{"attn_scale": 0.125, "init_std_up": 0.0269, "warmup_steps": 241, "doc_mask": true}
MLP neurons of a small language model. Each row is named by its layer, matrix (up: input weights) and neuron, and shows model dimensions 64-191. Each number is 500 + 40 x the weight over its row's rms, rounded and kept within 0 to 999. Numbers have three digits each.
After each neuron's rows, "fires after" lists the tokens most often just before its 100 highest values on Wikipedia text that the model never trained on.

L5.up710:471532523479507468520453554501460500591522495514510533508499473485494539495496510524521507466523545568543483465478480512441487513505429469445493437566433506532479453531480477494407537468447493536476495526529520447520563564444492489503495542453470453493523506513493461529456512501487466563537519477545543487493440527520548497418477534428530448554509444513510494530499526428435512494558
fires after: " ", " ("

L8.up756:579519532499541551525511549495505484581467496521520481501495524487479460576478531490518579506481439529501493491397489496418492515537501478451494425468490460560517513471517560536492535625488505452476558509538511450457502538488501484502486530534543531501494501460451448532423429516508477526460546543528472501513434497537581486438593533471508516460521470487572453474488524560453432483603
fires after: " l", " c", " h", " r"

L5.up219:515511506464528576482463451480543474486470513458540513573514545479444481508467506529528498579483518491474517461476488483489438488463444556502492483464512471508485508500436526525449617497504504558538442523616519492558463540516542562442533451515521532520439504503468515535485515524529478506462495459564465546491514479524465444524468556423464550491531533511492563524458579519493450399540
fires after: " |\n", ".\n", "\n", ")\n"

L5.up448:551465470528525496449555558516523521544478532509512450560493576494546437534507529488534487532438523482504437577508545543526482483524562501483528459471500419495424444533467583455512478454497479475536490458503492490516461476526457414478473500530455467544499489452437510458492473560486518530494541478583513482442463496563509447436520481518519461486566568537464481513513560456494467495457
fires after: " M", "ac", " G", " L", " V", "M"

L8.up560:527481513476500506514540554465519535485521474448504503539542508435477500484498534533494481496440492542409439454517565484446482471533492435448415464473471441592454547493524573451408552438495488565483495484556476486523557560432433491465506514480526476540550505476526431479491507544523532523452551469547498519561516528447598457522564534478501580470580510491515452470534502426526543465499
fires after: " the", " in", " of", ",", "The"

L5.up358:495451488488442575550471549498460512466513619479500525526496489487559508475422466525479532495502481469512425478500544468506534526511510465443485505555517418481463478489527532511503493459481509509545475589487451422455475568547513478462466432506414505538531552493484530567499537537545538526509503484571516538499509518534484524461499481409435467442536409515461494452494470524475423518465
fires after: " P", " O", " p", " Mo", " o"

L9.up688:536473543522504566508532513550450507493442471422553432476437537495461476497393528541549524512536453506494448456527509494460504513514523459473496447392441470553472519580515570593492483500492569532467506491569512468499550524497479527446461544545517492542455517477490498518512442569441506585443485488500464500478506556526486474507562570493513498505507373508558530483489452514494605530513
fires after: " \"", " ", " ("

L8.up339:519453594495492580548506462583491482584496501524518519515485460530473519494485538451524490488492527558463489477427527592476420494495391527471471477481519520523424520535581535562521482472466532447473532509492500526468500558520435475544547496498527523459536510526454419504508496473509534528511472509594550498522486500489579433442517490479524511485540460518536531514548484469410560540503
fires after: ".", " M", " B", ","

L5.up728:550478510532570526449503525488508453466439525511592505460523456484510466439419467440488561549477504572439431514544519498486489498531535546527476496543511481478444526563512497494474492566428497450502519519565517544491452461518438452450517523552414483507521522475493420542498500524532487489464516454488385567498549456568504561512441470568532485450507500507513441457547452493462448533527
fires after: " V", " v", " P", " C", " p", "pp"

L5.up143:472498499536506493445480512557505499501457517439577535564481474495498518493406512480525567442462546537434500387466523489460464560458477539510452473476462534478444524510443500477515530453424620542525527445516452499512562487527422471453496524506437386502518568476506497480546515558424473481505547467490533508471373471540520503490523494492524512574475526458526496457496505440468525475483
fires after: " K", " J", " Z", " B", "J", " St"

L8.up231:464478524563521492510514491493463495543504507527521524509449492513495496522525527469504459508436526478411468539577472474578521466510432477523474478419441481491478463562485520546507526464535512515559410511562520489512541489550486425484490501554480525459514520465395499521560505532453590511470513469525557499497461517448521519522479536514470514555534529445504378559506509452502586509459
fires after: " m", " min", " sp", "om", " M", " h"

L6.up527:483455453466556520464448546518456494497474488504480519527497525513562488556420525514547556510474533481435474511510537475505385451509452485462527506467539489489500547494503597491496546424520447548503451541491534449503443517506471428531493497463443539476469525546456512596486569496469579498470483465598513496516485531532544485509453543460452464555473545459470457500497603548431544455459
fires after: " m", " r", " M", "h", " A", "H"

L2.up244:557430510523478537446498483577558450543486508426501456535560518498481450476442552468495495453508462523473455476513487544500537575488444463493459504470547601559490507542455522533508584496478544409455500505521542508556527456482474548537441561530453464481504496510504537541496476528408499527473519423570524570526492482511530476495545548494421567595475496478451505518484469436484529517519
fires after: " ", " (", ",", " Summer", " g", " c"

L5.up18:498540529449503563499519543496472523559502525519565498547485545536504494581420577532475546557443458502424492499486523513533489556452430478516490511499508499485422520565454466538484538554502567572542465489523461559519521474544517505457441447485476454464436484540497503555542498539495495456462490482558519446537553510541500553520518460509489445575541523468444399509478522518458550513442
fires after: " M", " K", " b", " m", " k"

L5.up490:553466506516525544531451550474466433499412565529578496469502502506539430577394587432545502532583561467548501507454471454479468532554529489500459510491468479486480432452473472447513497544437509529568545527546515509478500519486488474524547472484504454433475546492506463580520530491517549540538514537496517532457470488532489439504510527509469492520495439488400499491560502520489517575551
fires after: " w", " d", " e", "uc", " app", " f"

L5.up624:532437498488550556452499540456471415525483436526497555531509485445476531462522536447532491551491490524517490522527487492542462500450501501487525466509531472557451432476503555513538478435535488456496453436513577502473457448469485465511494513461461492410457617484531524466449500450510544564425500474556523553519485565454438537505462443511525422567569489496496481507514488475526423490518
fires after: "1", "2", "0", "3"

L2.up259:570524490502586503464474468515494557501450471413575532548512511482489481570457504532447457484485511501444539483519464495443463518522546516574490459492469451487526546505451506488484525517472532504516446446512517528478518486531503513548550527492520528492482494552529491489477479542546450510503554514585452550551455551524467489486455526438498478585549523465496505503476543470485544537481
fires after: " ", " (", "–", "."

L2.up488:542428516491517581461512470505550460459427511545590502465521466518445434505479461496514467560471457471548451470492507486476501530473485474487484401516508536524468492566491542532497481472511568483556471484555511510494439509565513516473549540492403491526474488489491472449516509569485531499467529474637528526494450544545531508527478551544527427517537532462491452482445435501499479439506
fires after: " (", " was", " M", ",", " =\n\n", " |"

L5.up695:522483594491493521515465568448494482519435574520497509524507518462527531568492565510506499467434481521525522494535424436487525460452494452475507503451483444482497515514490509467427508419529573483571452535578534484450525561489418437525475486509430527538458494548437517490521580477485537551475560490646501558497492478477526552476562500502446559485504462481512499495502464520504529490515
fires after: " F", " B", " f", " Kn", " h"

L2.up223:504447460428460468458497540569464540509530604500507514576516498415447545555417538457497475436472507527507436509513522466531486505519521560458513485500499474538391489502508572483516543493465513579539513547474500451528474565467465486522511472526488474506548512549490500580418489484415514550485539470512501451533522544543424454449460539537547483549554394543466441565464521449479500483512
fires after: " ", "–", "-", "|"

L8.up544:503520526462532554500513458517510489499509519520552433509460462477504490481349445512513532536517500465441492473486472458481526509504531536495541538521457512529489544544495537498468537520456544509504500510525501512530480496439488536387552462498538518514437516477494504507508516569529552555490510440499525490582541484520448466516494607437483457466435465526526526406426485597476481477523
fires after: "\n\n", " |\n", "\n", " Website", ";\n\n", " |\n\n"

L5.up14:500475616499499583456510510545417470577472517488532445544481526515469480482446418495442548586525527476482514553511514526458464486488499512419505452490488468521426513566480494462493537438523536491478477591505542480543452548523531519464505468520548455510534508468472531517537470584545516482556477479528536563509486516522531482498465458448447481513542438484386486533552441516533511504552
fires after: ".\n\n", " n", " N", "N", "O"

L9.up484:544504485450523524530523533534425538441510513461496541500502520506436566448415481500491518579488526523543506464536514419435459519387417442513448541521508492562442550548527473495529533493513487517542492528563490455548469491550508502491524478509492468571553527520548445507527510561445542510483492548515523520518469456530479450506567530440493425530482446507524575472462455586452490498522
fires after: "O", "-", " N", " I", "eb"

L5.up683:437440507560453526445448513467446445498448572430499443535547524502514513517466451521446505537492523515512459464540539500445499458504464430422515537465445464442479477504482501510528486521495515518512593481517504468474515505443519500495511524502458515509543476444473542480473537591506435513503468489576501518523490493455533563512547519523466513506477396458546514456466490538433437493507
fires after: " P", " o", " O", " p"

L8.up636:480483509504534550469559535502453480525518525522507514590496436425539534518535557562514501568474494562481523492500504516591445467449508465525552421509519480468418553492493480528540514455498458499479461510539567502449516483488468453541503523553488457453555574523506539531428533498504490480456553426582527559528491524487523462514457413428478482544474500498474476588529493497490483466536
fires after: "1", ".\n\n", "3", "4", "2"

L6.up637:521511494537565560451465549531441550494484522419500471602522495505479470571486539470558498538504465460449470519514533507475457528481491595510525490498507447523480444488449486489442558552547540494533431498556484456481418493557435502455486536537489475508542460472509504487481508524530535537479450428479454521526470519523560500483506474508458462556509509458467486504530481532537561432472
fires after: " the", " N", " n", " \"", " V", " M"

L5.up407:475516535465495478469482506555452539506543614457483504513513552424449512539540602530511523502464500529541445482464564459499483565497449463442441473503474512449504584512452493552547524510453573503457520432494467516543465511526505473447497451461469478507481520562496529434584511585467516504503506450604508538532467484525560555495570466472513498559487470440475470428422506491440456505476
fires after: " B", " K", " L", " O", " b", " qu"

L5.up636:487499566505526535436495459500533462503482533392549525506485524463492499496454566513493593520495525489458513505544528480492480523519404558463509475487560501501487486495519525514480496524466537556522415443622515516500418527512449492421480495481455514512484477470385454572450493481531532464487533482592495550462457493505480484506483547477486450475532519526511499506460488497474458476549
fires after: " |\n", ".\n", "\n", ")\n"

L2.up441:467528519508481542385494475494492566542429495447490498511527478536487537558469504513480443451515470444490517481469468495541493476472444547448493517490514452548486521485501459497434553492530488496528512506551505467417448511535505496540646532533508556533541488547530524499475490483491505491529460484554489531563466561493521562506484465530463524566514494458481500578473547437490424451441
fires after: " ", " (", "–", ".", "6"

L2.up174:545529522488524504440479555477556531563418492419437431543473474477474518503479435581470523449471505491400550421480551518499498480505460559481493558454535465539514531449504479496492572540515530522579496506545529513471430428524521497474483537515444523500473534526538478454473483493536445454522536459607474496481495601484535505534506519559450490521470553449523528504538537544445476462467
fires after: " ", "–", ".", " |"

L5.up258:488468534487484519476529508501525472496488541517513442534404577405415497507468555504496584495507581484514447477507506481535513534611508487511456542513468488516492471479495581466499475482463572499529451437556496530501448500518485471471470459545487430442510574442429477470483589509553471481511477476560491567467481532530423502469580433537488522486551531524450497469476514510494514434482
fires after: " L", "L", " l", " sp"

L5.up343:513474528497499465502524532556457470562482488522528465469469494491503470545437573465552472490419458495551418470502479463538408542468536476529514412448509493556493527486530539525546585516454511515469534529530594506558535443483546488495506470546527389489551521437452484600478533541502527553484558451581476484482475535565541539531443514476533510542487416466418482470486541531463518483507
fires after: " ", " (", "–", "15", "17", " l"

L6.up191:479517535525523491452426576523520482477503528525507501475502509497443463487412567527501591528482462500509413443491503482529495623512426446531447495526543500492480555542519523522513614519523490451539471389488550517554511500479487422449487510481446460499489550440477455534471498519504488569456485451576434527590494543518535564487498461486486446502529473476497454489537430512496504483498
fires after: " l", " L", " d", "L", " ("

L5.up489:500488461435548540508491491417494465508505499523502475487523541442485543542423626506571534460459525433472463414507533518500497492511491457560470550545512498606497505500579561537483563515476526474574519461488488482478481485395460430490520468502569501501492525522462502570540517479513479502493550534546503492494481470506506489483619493488540436435522495508505486490505418422519567471519
fires after: " L", " F", " Re", "L", " H"

L8.up569:518505531486523483473488513493513533544546485483502541540478558493409520501443532472536528584483571502510441586493483461440487503485441504431419382522545538527420440497434511571421515490446533503460543438451511427478468469505381490463495505572552513431520557516511495490520451529492482508496486502511507493494428514517557476474490468437532541475544475510572500510479512557508471479499
fires after: ".", " It", ".\n\n", " and", ","

L5.up257:523488539412502489517528528441583518542410620539554467432513547531511443596429562520529508456481486515531443470534507499485543458566528484496487560474522490480542480438489548502455519502501455540590504464527442543470484596497466533507502498457514526463468531479441498487455531427445523517498562474579452575508564493450513494541500513519441536501576497498510475489523448485501520503448
fires after: " F", " f", "f", " L"

L5.up435:507494486485505495546530539545481569483500590554487489503553547459434514499513605503512493496437584473491495525466472446465499563551468492525428457449454532550478478525506454487472462461520492559503481517567430449500549489527471480460469460499511536549521550427472521485510512551537512532454464465554554534481499528579575516461592541498502555525476481496451523584413466493489463482543
fires after: " K", " L", " l", "ru"

L9.up477:562481493517516478470452550489469470513520490516495487503507489458535490487487550459559536509439472477462472458409434506539440487512550429553488451538436474560518519477470491555473508442400568527524456460618526465547472504501447478478483490514537484528412542399515488525528488526513540529496466521552528510533534487513628480538560481506486511502554472453518475415512459497518522451489
fires after: " L", " Re", " C", " l", " F"

L6.up414:504457580549445441514477572492479439488467600517537465440461542498424474528492573540604548524443463457519453514483449490538494521542521520532451505504512452506473481465505475531489501473481533461540441538511459433493535454508497463523561448498485498574470575486490473449534527558519529527458505534539521508511575513534472490505462531428431478459489492548486447486443433555446542487473
fires after: " F", " f", " l", "ó", "f", " O"

L8.up278:508492542464506535523509486505481477489524494552497437556495533483521528522446495500557598493419533425467476424432552490456518476450514483436479413518531496507548536452519548520429508508505501608544483503495550440518496530512468493517511532478422521494500514449473485479478497553573468530491421484566445548520452502455524566497412509542495549497524487452536495537445490455489496489491
fires after: ".", ",", "S", " and", " the"

L5.up198:490464490503520537426435519506440493476531501547500476573467479509487491457416535468535531596556554545527426428513490496429485537451555495377470520509519482490437459532444513501473594553541561475531538512497515522435457518548535515468504515529434478506569571449522506559441494540495525597512456502492473605590477483557550471495471513540465455495471444443425462459466506527450484522507
fires after: " V", " d", " v", " P", " p"

L8.up704:555452512511460585450559475480407476480478480524522540528462472503570498467513496456449580504494490547500458539462549525511467510562504441451528457463495508428521531530521497567492428494479497584493475532484564575515533465504544400484539421566455511400456603465502470459523538534463498555480527467454549538503483509518462530505468502465521462543521470422509402502496529610496473399519
fires after: " |", "1", "2", "3", "4"

L8.up326:530513528554515518468520520504484525597412492499533540500464468459441507566436541471531536570525506496440507476460582520500483511474543474471411455461495433538450536473440563481475484570490471495492524567507497531560468473488435454566521518520550524518474509486447415523499468563473491525517482512508500535552602495460471523486485532457498533442504475458488437448459564510458521514560
fires after: ".", " h", " inc", " p", " l"

L5.up353:484464463466494479476522589475471426473538525495466503573482526512556514504480571532442565488521484479436478450510509474506526564486437479481503504495564520477501483491499475438454458521456563476594540516550524497425489575574477469414476421571444467487563566474474447500418526532497504472481450512557619579488512483554534494560524507539491479442548472502486452449521510486497454480434
fires after: " B", " W", " V", " K", " t", " L"

L5.up685:517475558481468487498482500469522511448495487493490455494495500517498473511447545493515475501501505455563443494425417458463396541494439510500430514477495451491396488547483493519528548515499556595475518542492533547489455472471584485437485463469521417454559519479425496527514558519481472585481533452472520442484472531597547536585458575517447513458568456530491487468457482513511471505501
fires after: " D", " d", " C", " M"

L5.up742:493519537436518458480502556481444538505499491477457556466507505465448447515516550513519561528471525518460431497520542453489493576450525482551493550502600493562526443502558493528445529480451557418556490465538490487462486559516482570512484486489407369541550499436471509523486477529463480489446453512566512556565494525566514554540523558527541543485399489488453461473491473502466485542411
fires after: " L", " B", " K", " V", " T", " M"

L8.up566:482509512493516477510435496507509474468477517541493517488534485538522430476459554481537550524484523487531497517447502496547444548515557539454506523528511503479459431564445474555458535537426570463503509473524546554546501486539528515437493465488447470472508603402477442585448597515520563540468561465466532505478454492533491528530445488476445491459525472466400522434490528554526524494483
fires after: " d", "D", " D", " l"

L5.up745:504493544440498444495443558478487424479504562482515459501453527455475535497488557415546476433431476504525470461491476440475514526523467464462497528527452496500422575536490497481501494564465529536446493495558533437412444477503521462441468548574492502531496627609442495520528503468463479577524501508539550550520473468507565516515533492538523517551479468459470451460478529517466526532511
fires after: " B", " W", " b", " c", " St", "B"

L8.up197:520438496456559514490554504519521503517440477536475507446528531442514537512476599491569510487453479465480435542427608507487504507426474548431540449467523425540477473510512527525489509412523425536492480519470504396496516505517408510455483497482476519489515553445473483511544551455517524520432527524564521475560481501496447466522409566522476539507468473469488508495479508448518489462517
fires after: ",", ".", "2", ".\n\n", " when"

L8.up239:502489597471504502454518522518494528477431467540443579488554542448445542497462596498591481488477476520508455489465554458443479501406485533399508514409540484502485478438561504516503563504482452577535545472524520443516499519538457503504441487467505487469454501552507471476507533452498577507440492522558497480597447474486459480432464568551527550550463439489493584477449478517511519500535
fires after: ".", ",", ".\n\n"

L5.up534:460436533432474537494500566452514546449489516534508518442541540449522465590453536501516517439504494394475440467547467415473532426529470438522441579513545486582538473496497514503427520497491521488537462466483506505551434545484533503502533485530507558508517491511423542517435465518478522542416570467600448527492530517443487554468534504527405522501501464519447467519531449471535499486463
fires after: " F", " f", "f", " Inf", "el"

L5.up744:562480480515465564541465540492539496444482556524551536575489470515522542512410516511499474597493517498478465555504472409511526490512465459475557474569461426443420545542521464450496450472483504434540482557479566550471500547442538485497506498459429507475575556457491528498465573541472515560546495544603482482549557490522565497490493522509449476519483398534495417519529512497480505500414
fires after: " f", " p", " P", " F", " T"

L5.up681:583460578483467533482570505436507466541492499503568494546498491506552447484484441466553490490430521521512455451511551507436517480477551509446511524501525436482438520562442502505526466484528516498478461509527550444564499497516444486515530412488520445531530510502455499469502531502431568467465591478617516471487490548530523423456541517475492488550518525503522424496515526453436603542470
fires after: ".\n\n", " sc", " M", "M", " B", " S"

L5.up605:503510582507480490471445502492480441446462504445531543530492483528437435510502549423514504553472526527547519487499472446524534570424427496402495486486492499585460503523449522494502604598461505441451537477580544439529483473511528476460472526496503502498511473473507503514471490479458515547512567452542499508519416487578530477455472510501550491631507406478444505482463488459492548524549
fires after: " ", " (", "-", " $", "–"

L5.up585:533430525460505503540512555545462475459480513525457573530525499527424514557394574537556514467423466460485493495467548455560545477492467364543522459521524519528465477531577495553483433505487521495498488506530513444425476469484485559519555538538495411504504592458503516521450470518566461542434481478585517493489520567452559436478529499525529541509483454446450513547496533529543467473511
fires after: " L", " l", " C", " c"

L5.up72:505485496489478533473496494551506460545462626470520410480474458501436561499489569532562493440406467514493416472472473538447494567524447468518527474522465456535500525496474553510502496576521553511558521444481499468482486477534449486430524470529519492519530506473428455494554529473458562514482475484475504458498478515516584475517488463546505577552577486532475537494547486430458507478495
fires after: " St", " L", " W", "W", " j"

L5.up95:481500523477513508527453434473498468536480494541529543575442481536513474461512530480462532494538482514483469498501423548497501489441468534505439458435513517544455504512491499456458518504470513536439486587566478499458501551521497417512467532532464536425522536527481454526486565456468610560561567537548523502467439444509515484425460477473409498482492477507426478472553479553431544482481
fires after: " ", " (", ")\n", " r"

L8.up343:559507464547418522508456565490495529484501578549511544587469493517489518504452473477491577560540487455516460441486556497483487523481479464471508499498477536468439511572477556458512485516460529467545485533529527467504451492496504441472505590575505492531536542446549466487426592543440486648522520525507443567535427488512471468498481458519501481457556468444431486435532500502484456464484
fires after: " p", " c", " P", " C", "O", " Ch"

L5.up582:480500481435488580440464508491482493491465561540515486573531554438488491487452568508569557404467590480521500469490508444442517533532528527493491518491498517485476560497492502501539577538421529527534517474505579498534465486460496514429529503529495427455541557466440437452510511523500523519448541529534515541520498497546532542510535497506558428569466557515484475519488452461458395405484
fires after: " L", " K", " B", "L", " Frank"

L5.up525:554448499559488496554516547493490447493393524523543434456568532472516488516479518521539556480390527520459544484462563499427498534536536527459475526514535506568479466585516457487487525463462508436524512460543484473482389502432454416469475463506449462495525521454464501517452513590455506537452523497537461566556458435546525549516516521484520546479475528530518525541444533493521499485580
fires after: " B", " G", " L", " P", "L"

L5.up729:518469546529539548483534482520424470472476528552534474507535510426491457491428571509514469579505513477554435485507524500460446612464487490502408527481596484548479448515512481547446504539483509506566539464518530508530394561511521515483493474505521472460507486446481494556535510488497524573459496525508470504518491482551545439456505532535437539458518382458457463458525471472463443489525
fires after: " D", " d", " f", " C", " Tr", " K"

L5.up712:480523551455411504540531502514491458547510505401474548537509467544503513530422517459582480486453517510500470486522457447523465494512499487469429431491490544562476542523401423491466570397501498560427497558542482520450536563502499441517500505463485515539506506541469538566447518467498528520524611504515487475461481527497514441468485481450442544472526438430470529482485480461526520492440
fires after: " ", " (", "$", " of"

L5.up392:486428501461395466520520499538455482555482512536556459567531497486533556563436553534550514456444576495456522461521528473461462589485485470507488447451525489487474527531475486541501479548459502568556506466514511518447535483500412476430477502495487481435528565489488425509558451485555523527482464510456536544511492526523564543530518503540547552483453483501537436430543488480594466471470
fires after: " R", " W", "R", " Gu", " St"

L2.up436:563493517466483498454519507525508507504489475471518461573534472429410473523419486462497528552410511499498495487529472508520514522525561500521479486488476537543438520536427552551421608517481501484444450480490538425554498490509485460522533546522404505542514495446484504481404498483461500498529509471529527497507487502554504485483528434533497502490526456518459473509453432451459498514549
fires after: " ", " c", ",", " (", " |", "-"

L6.up265:450497500488489559487529526554475484564488459429552483589567557519567457596494518464445563530545453500490492494528535507444512471467495512436468462452542481417455540481521564490543484481526505515524468477510485548514431492536495511438500508485452469493478482460406514600475461565435599521509543491608556456538473507517510519456426567521450550451525524470495469457525578501482584529493
fires after: " m", "M", " M", " sh", " A"

L5.up175:503495522493461535512532543529426450490490546541530417609572558411469506578482573517521452498415524494477465458478473489461564525524403450468525484446568462458515463585471435480475561487461535491530464451536571500464528527509404462496530517469458509427587467497512588506510486523494497493481508488500488496545509490568494563497508493443468465479503486504502483527519567464455542494471
fires after: " B", " R", " K", "R"

L8.up550:481492537462548529452555518483526458513502476465541549440528578484490507536440584468569481501440586493487554469522565447492535589478539544461479444453573515570407515540531540498388487482498498532529495514569507419498476526547518519518483512525511530462515493524472476524505487496484461492464520461543485501578466480509465507500487492428510515460470465492515487466421464511470529545516
fires after: ".", ".\n\n", "-", ":", " Y"

L8.up0:506432562436558497489512494545511502536517507519515503471490504500434525513420512482490494443544509503513478512514502527488507535494443544471489491477544475475484487460540483503477503452567501578506495477517524482475431552533559461422535447498477518449443477445517453517524564465500501512492458533546435513545474527501404536557459583445491585480484470456482492518483504509452435444544
fires after: ",", ".", "ed"

L6.up119:472474552473482538485472503459509487488487499499481468439494556425434499550496524452520482528549520446549435484514484443500488532477443457539463529560570502556492462506519501554473492499432519529506525595485444465463512564450509491506508486508492523466455556462438516544503507465472599561498467504598510523558520512550496471537557456504428510484477359510493447526531447468533487485498
fires after: " f", " F", "f", " d"

L9.up735:536470515512449537466507536484462537544512516540499540472393528498504522519544509436492535568456486560510537530487456488518501478500521427499506371524417435530468516487507614565466543526463533490474485486438560484496450503470491444510616496525472554438560566487520479507487534533465528513463497490556519533513521496512476540491455444413527527579503435426505492500520475482531462442559
fires after: ")", "0", "1", " |", "″W", "2"

L2.up507:509507517548471576508542497504359519527497543500562517492482536493445468565460568436471545533468548446517492532536500433463466536542470478431500465556542432544483503475511563534471508554534503538442466450535529431485426462508423411461534419567469527428543554488455495556508507505439477575464528471486508535522499509596461492520491543518478493531523540502449538514416539434466526485481
fires after: " ", "–", " ("

L9.up411:486453486454560523475498501499457561459539469505475468470515455453436494490461605467521510558473531436431474535545514474398389436485478441468495476486573448496487534491444515607503608443423516473460487576549495458457500525504456527488590482533543519467559487474484526483523469561512509541408490524527500436495457502557507505497542563455546477530533463498442526496481487452465537472528
fires after: ",", " and", ")", "),"

L2.up21:486465583535529508411470495473526551480498567479449550437513459527470505507488519463576490509504494530540419493462466512515448511448497530485538444500534481542512505467487455578453520457503503466525430480620449543470405472495507473518600509466456486530490511543426533452504510438452511580506515550536442513505516547524473529472480563478521505520516562470542494528521484493486484502501
fires after: " ", " (", "–", " B", ",", "."

L5.up515:486494538532480489500502561444522463479478563474459605492497529460481542515519543483486537490488477477475465520514480523449532493515401478533467548467571396503453560485519507551533531434476566496513508527537436465512426464483432449461499406523518507563476522514476474544496504586454502519511556483609568529534564476446414500474554530483417419484476475458475508470525416515477492502463
fires after: " B", " F", " b", " o", " O"

L6.up360:519478552559459533509413579517454486482469472526513483523451479458449438471506603498572499512515442470473445475448494523418470519482545413545473467495520426508396502507532554545506546489478492542525534547520492428445444499564461544524505479505529426488526530440535465486487542517490470576483555459573556525467507568568565424468521557474445459587548552546501474449470517471503494480533
fires after: " the", " was", " is", "ec", ",", " a"

L5.up235:484498464493451548508480590499540447554481552482498505529528487530508551528441521517495465466484499438516479476498487482553449507524518546553497474534496464547492432554582534519520510517445555447487511489511502507416484534571472465409483523512507492518538527392519468566454536512549532560534473485558492558526462474468555517473539482479470469539508488525514511505487481462561397465446
fires after: " L", " l", " B", " R", " Gu", " inter"

L9.up497:607503480520465523415516559505416467539479474495494568529520502522473444472485523523478548482473538504552549547459539551551505528511465418501473486472527414499522436496512495565434523450488458467480537485486581511520540544555491426483510497496458462508481530477453477506474526507520467555577520480480472610526519512575480504487422494457491483552516516466536435436524457539483441490523
fires after: " was", " is", " became", " a", " be"

L2.up98:472424494505423453447470554472481514484500536530463532542438447450505489534445489461522486490464514527519458527508561499594502515554537510484565460469545427471471500475525470526459542531475456578435464501521548545520506447450475443466508506475507461497519578536421548559530485513456488545498497475465488470486561577530462492519482505419563481505507514461545473457451474504498502474565
fires after: " ", "–", " ("

L5.up1:491487566493482519505496450501488419477474482484554405564513464532498480534454556458512528522474510520526517481541496501396528556519465511459504546425535540544463503489474566505465562576459614441459507469554540503510493460520518529442446534548513464477472486577531553560520501459409490507503535517489488543502499438582519469503529515459421478521467498469524496466463499501444539589495
fires after: " ", " (", "–", "-"

L9.up196:583470508526458588407554550492436493488502578502555485515481531498485538513464421511502541529406475527479471465457559531447525515509470422518499531470507495451520448548470556448416501528504486513488499486536531504450505437504486447465513562544502535472566530532493509551432445573512522540425497475470421540522592475459527548529481572560491534512483492494441498513515517474505434462476
fires after: " A", " P", " a", " an", " p", "-"